{"num_hidden_layers": 10, "hidden_size": 256, "num_attention_heads": 4, "num_key_value_heads": 1, "head_dim": 64, "intermediate_size": 1024, "vocab_size": 2048, "hidden_act": "silu", "norm": "layernorm", "norm_place": "pre", "norm_eps": 1e-06, "positions": "learned", "qk_norm": false, "attn_scale": 0.125, "bias": "none", "tie_word_embeddings": true, "parallel_block": false, "init": "uniform", "init_std_qkv": 0.0413, "init_std_o": 0.0, "init_std_up": 0.0413, "init_std_down": 0.0, "optimizer": "muon_variant", "learning_rate": 0.0132, "lr_mult_qkv": 0.4, "lr_mult_o": 3.0, "lr_mult_down": 1.5, "beta1": 0.95, "lr_head": 0.00646, "max_grad_norm": 2.0, "warmup_steps": 200, "schedule": "wsd", "decay_fraction": 0.819, "decay_shape": "linear", "final_lr_fraction": 0.05, "batch_tokens": 65536, "max_seq_len": 256, "doc_mask": false, "train_tokens": 254600000, "max_steps": 3885, "dataset": "wikipedia_en"}
MLP neurons of a small language model. Each row is named by its layer, matrix (down: output weights) and neuron, and shows model dimensions 0-127. Each number is 500 + 50 x the weight over its row's rms, rounded and kept within 0 to 999. Numbers have three digits each.
A block is one neuron, or neurons of one layer that tend to fire together. After each block is what it responds to, as a language model described it from the Wikipedia text at the highest values.

L6.down83:514492512513481446483540559452463527515609461426497507492583462442557535492562540488472487527502523431403477465444471402497504532475483515496397416561573369375520508451457495462505533386473583488546532561484572591599490491550491457505534522462415517447520586420513538523522578563513484497461503448527471443465511550465513509473458454529435501497486512499460407564448490519466466503479
L6.down254:511550546465501548586488475505488539542467606477514449507489534530482483396456584506420446563425412453456494561367569579485404523480428496479542509455614535484459517551442436559542518450491527514581522521434484510581524476399560473509507450458461482554542484377508524543521481544507526588515475466609561464552486500482569494494557507563525536399529545558581508478459440559465504569455
L6.down516:557532487468578553531462543461414461464501471564590442471455525556531436509434442470490531453472542391480479450472502533475511442533451460517507537434621473533540492544518518481484494478441471512420424546465490436434525475458602550523490456385486484389599570403529417524501520436524523511451479555647460540472506510500489494521494423523503570488488594556619543524446578540488591567499
L6.down685:543535506509516483546473490483503425519480463549480507553474601569492423504458470509560415450513488496499530517583416515447560566546442539536473593500548546531477503517557516528526491459542467598471487546449518525524509474459367478545474483486537522397407439574490443437482483524480583446535556532540564383518591533421583451561450467488503476467460529453461541515557542487495571411618
L6.down687:546486551467567489543543423349466495594420473533475588465464489553556525464468470399495496512493530634555397643663498451500555453501447519521484516508448458564472550466529498509516511441418563521536533504580519560484493436460422503554556568514446484485524462402477488426524481469530531480505455440480392455448522486428518487521497539455470469521461425511434497457460470428560547471500
L6.down782:439506576598479492493558492534511484562488538525521485492461630574444484486463546515497638521463482544478505461557454490423562517514630514528358512508509536442549503502499385527500456436486532435564518588523516495506479501587544412511428533439496373532479362522514494402529548536515537406479407505493446491395528620440534428511516450552487582559488497524526471502531486486467600577457
L6.down909:506481606544635516444506472529462373497476500512479489460515483448569471493441546529576534501491503545532422552412464508452474522427425535486540502484459513435518487450500473500605471426479512483613489485514528512514424470502399524528502519428527401444499414411575573486475489527549566369515565503464494418546418516479470437511561494545469483455451516483534497605505479500565518397469
L6.down1015:552467475460632430492473448510444450462408466485505524516416492490448525500490470489552513469505466521518472547391461508510521468531431477453484494498579541500547570521437445512551426473482468578479418540508508455505486453499534504560489479378561551481537546433501446570517608440547527553466482584494448544509525427526523544465442445517559477512512625608591534515473520603516533483483
Verb-initial word pieces. First piece of a verb split into several tokens, just after a subject, auxiliary or "to" in narrative prose, such as re(tire), dis(tribute), con(sult).

L4.down75:458533439493586484609419496485442512525521587567574477465552546452417469497420523505477531567507395424487486493493474482551494535450426502465525475486490592429370512603549566434483461439508468489551436509469598443506465491501471513560478459549488467557406540543536562512606449456490535494443475502481512535557499452534595558475440492512417555527509547430496470510490465521572479470431
Latinate prefix word-starts. First-piece prefixes of longer words split into subwords, such as per, ex, re, de, con, often right after was, also or a subject, as in per|formed, re|placed, ex|cept.

L7.down43:560426477531500516551511542513507442450530561457576446533505529427467471455458523509449501608559513516379463514510511482526472492546495539549513380473513494491479445531471503490470450521443538527487502572592441539435516580512524454512543516520534463451380415498488486522606480417517435515545444508534543571479458388466484529641452484570531427481548487518482541498425559520553490425554
L7.down70:572560486512483567518519414468530475518444507515480398421478520483502461458417506547469468567537479521507530567421582451501565521520470481509530405489573445605541489405539596478568498496434488615447409495404621453554523469617514499594559575540451492385546558451556488570512565447536522439428443632542538444475462586547524521459491547450414467524483590488454517481536527415455485476513
L7.down302:530642470510427489611578407473536451484482530518496558565384499459481450513423437501455557459412427472465556505453515540523534482432532482518524503439523409567556448454470534456561416524586507524507455557492460571481521494526526443429495505530629463461510496460550554537498520524573468569572546380562464458487470531506466516448501447483500434508541455474508355439484524462458493467500
L7.down376:456545514471551461439485505507439517432412470406503522572421553497492488497544504441501530622452548536463550444509531590531554510468521553516507448539474467560508486473526520472451422477518524580389501493463546471489545521532389459399590577593439495413490505464532536493462433538571485424476521427415533632439567615510476510476442532529495572492530499517500436530601595522439569443558
L7.down423:516581486540472499503447452509484593535497474450593530502410574472465467458501496413461607462466538442440544505433558608449502591555544499490482446516517483543458511438518413600554491545550514512354531602502490486497577559479469504479494525492503521418562422495570404572484432469502406526488547492512377550513408559507467547521448576460469421482547434457481499543540565450416554431590
L7.down561:520478460534459527535574543352416442459374427464488475540529520513511516435522460546525488559548539576458495538610472488523474451497523470543501426473479581517471450523529397538493545399492542459542451479542568575511457421489519429475481455426535460557482522449538456544571441545535475468510559577508469481472587519504409456567508411526460506484448500514526580547528510472444569406526
L7.down716:494514625545569514402431513537456508487451455434478497465533445580535518475461450494458543583513555508491494561468554528519529556491534549483540445500495565449427495494412419563489456580434498452402501493479473445471496574579456512538537563479540481501452455520502452442574478554375486490365496511501437532536468506483531458532546470547485487509538538469407554510464539476533405525450
L7.down774:522520494519489436379494512525511529618470487442456471548458511501561518488495570453534489547539485612492489497528571494547542509490398633411539518456509490593501514597552488515547498551492515461563507532464425566404568539512432491529463415494634503503515465567477406567556525464557515550514550537484425517504430540525473504455397558531542588438392525540532498504540506542522472439563
Clause-boundary connectives. Commas and connectives ending an introductory phrase or opening a new clause, e.g. the comma after However, Later or a date, and and, which, when.

L7.down245:491497489425493565484635547527567429527455445468531537395549464361496509493498441428508518512571474522568418467515586497545508572486481466446487499481529534432538559540453551522513482597474537567395543537513463453607516511506459523509500506466508560540528506532504560471585478509474538540455435414514499492499511482495547463469544537401506474577475507528486593542486556547505436457517
L7.down318:520453456558498478422535492522438525505508528481471655579455445523568485478425514480531510507501357465508500509521488497406457483544531461685415455420476474505461491550433430427481402450439473555511581482466430562457506556526522519461536573514543561489457425497479448455455486467455552547516482490519537555526487546533540568579603499375584469538559563516438553536503481510522536499608
L7.down400:438537521516482601476500509496491472485515420439494492484504513485523535552486573566431502591427532532418486431519479484496571603349484518426424444628499545483438558556538425539484479517492489493516384494420523414438516551539482501503558514505498483597510514517549548616529498501510511552519562692483469538465470454564515477475461471538534502512517558501495551514495484489524511481510
L7.down446:534508541495522501561411600477475493565486521448558529509467550505595549575498546395509492472497517472515500519524491511523378488477465418498505451522421521507498573495521487475397416474544513510437459584465510588447557480514450560515428463437443451521467538559489466559564524535505471532481472503533439499506416455458564487443453516494479529505471472489552386634476472474522535542465
L7.down691:536514611588515569530522502399542567573453463514534402548500409552527511571566503538453504471420489418449532525578521496489406525425504482571482414447554531451415499528514485530550513553575472528479498562576442509375500537588506458387504561475522428555500450411572439482548618417483559542523530431466507520519524485556480488547506497436524479545529502459527489583488411506473459375527
L7.down785:511521479435596381500472537598439474486551497388493450513471452482444506554491500480576567582483497538577506540474540622591555539536460382475438496475509493490416480496548506457532467548483431402479526487582518502409457495519543492512454443492606516511625388499574449475574440451575523501564521514495460595478511478487534483523454519564466451546521470452512564574510584434535546526531
L7.down897:490469451519543449442581457442548491500479594419517557542506510471502467458516553507446466477527493394471547534466544487538581525484495544532549514548473510506477399453591509442482530446482394418567479481521504609493555560505450589500457529478549466554460430541580458530505483381517474518527553537516544554477522416544551410462466579444511565541494457449459538523421517470572469499477
L7.down952:501488521611422526554491459423543437487431501485488455404602591551510498580531516511441455502491517459501532476483575408529506407489604545524466564595478554579475506446422457484498505523538622463526497436459516488552549450439435412551465487433509463526501458457533485410517511565584532542514609536484564440431512515510497489505511472455440459493516579438476474660416476471532494492564
Word-initial "con" piece. Fires on the opening piece "con" of longer words split into fragments, as in con|sists, con|firmed, Con|stantine, and weakly on other prefixes (ad, pro) and prepositions (at, of).

L4.down567:440512467556407583440502463519525467426569403475421404449397456475537604507520453466428464530473476516452495463409398404480468521558528493453543571416532419537530525459501448520570470453527530562468544476534542523465431570499533428536531548522474503448506457476490533523520483591461415436532533553421523520468474506530474413525571562538438528522549400514515504500465519543536508508477
Conjunction "and" and word-starts. Mostly the conjunction "and" linking nouns or adjectives (legal and illegal, Handel and Haydn), plus first pieces of split words (qu-est, ch-arities, met-res).

L6.down221:491458384473512478495511471418503473457519457447555506460581556475474560505489475512538539540603499551497489536529599494464460500507530541463489427532420506481505515421527482458569538573493506418523496456493507404519512540505519527452474499524554444443513542465579437454503503491580510550494622525414509582563562464468359449495488514500562596594471467469469434467506427517506507562545
L6.down286:534458478488459502517515502542419437446498613522491485535409501515499385576532501414575559499568479501490472559568566538467512552462510544520470499533459551405491471423508562535489520464580512513442459417453480512493386550519485434519494465494519451464573498549465551434542511551599572467503509485415474542520621562501541501511441514529493546490513520491416472520548407476505563583494
L6.down442:386499456492550505479398489447485495452428483398572456435441570512447392532466457370416579519542513619563487553522491571541536484534482563417536595559448493456499476510464482453573440471451562499415424538503521420483541475498553543447529482522510530442514439493369477414475503486500530512501569457562560546438484478544523487605509535480599505535495528641482501540559437451525449530468
L6.down557:416549524469484510538565418488387543552417488487479529542531536550467506467502491462383523523525529566482591541582590524516495526428485493392486481466544509504495429480520430447456452512549462464407464517422461492564520559525539475566545511575555504530476526591556521551613621572494423484505472542505583575498466490472531516555429550493416528395552463576526551465510501503484493581533
L6.down739:542481492408440555481526520580547481476509481617473487410484518451490513501487504526423584499541510543505543512514515539481501608445543407409538537490505566519493502469426471468531467519533506564523430443463565421477591502491578442469471389424524432568431552577456464513539481572488516606575511457445535467566464515500476489531478481533505517524516508581472491579497551549462412443445
L6.down769:533541503540476533514526473473504504382430484475534494497451484614546533491558407430383542499456445611536457490507538459492541380475475521582352523469647588485491523490372481496458502539452563509514392525445554447487484443477513438521484525503613549429429497529554468530584483481505538552449555506547434494484556407551492523532462572428519452446393540422437486534509555487484494508524
L6.down846:521434482405531535558511462465479503477461533446609548470539516435448400489479493514526497603579452498613541499522586519529583526484423456469536528414545600499513512521513498561512514452413451475409531510410464550419526512537519530543552537516459461497524447513507439449477510494567552573463506515541486510505490522492410532488409589401572511432546570479355480488500538379476435598462
L6.down947:520554506389485605451565474407472466644526506538479481489601578449537439528486384435524532515435486554474443536485498520456378475568484567433481467509477490531460534535531560526462477510536429473451468529462447441510484548560481551516564511547533526525617588565530461546502523475551456393477524501514555489585516459551467480415499519486498494535468563494586534465510468387452548559568
Introductory-phrase comma. The comma that closes a sentence-opening phrase before the main clause, as in "According to NASA,", "In March 2010,", "As a result,"; also "that" or "of" in openers like "This meant that".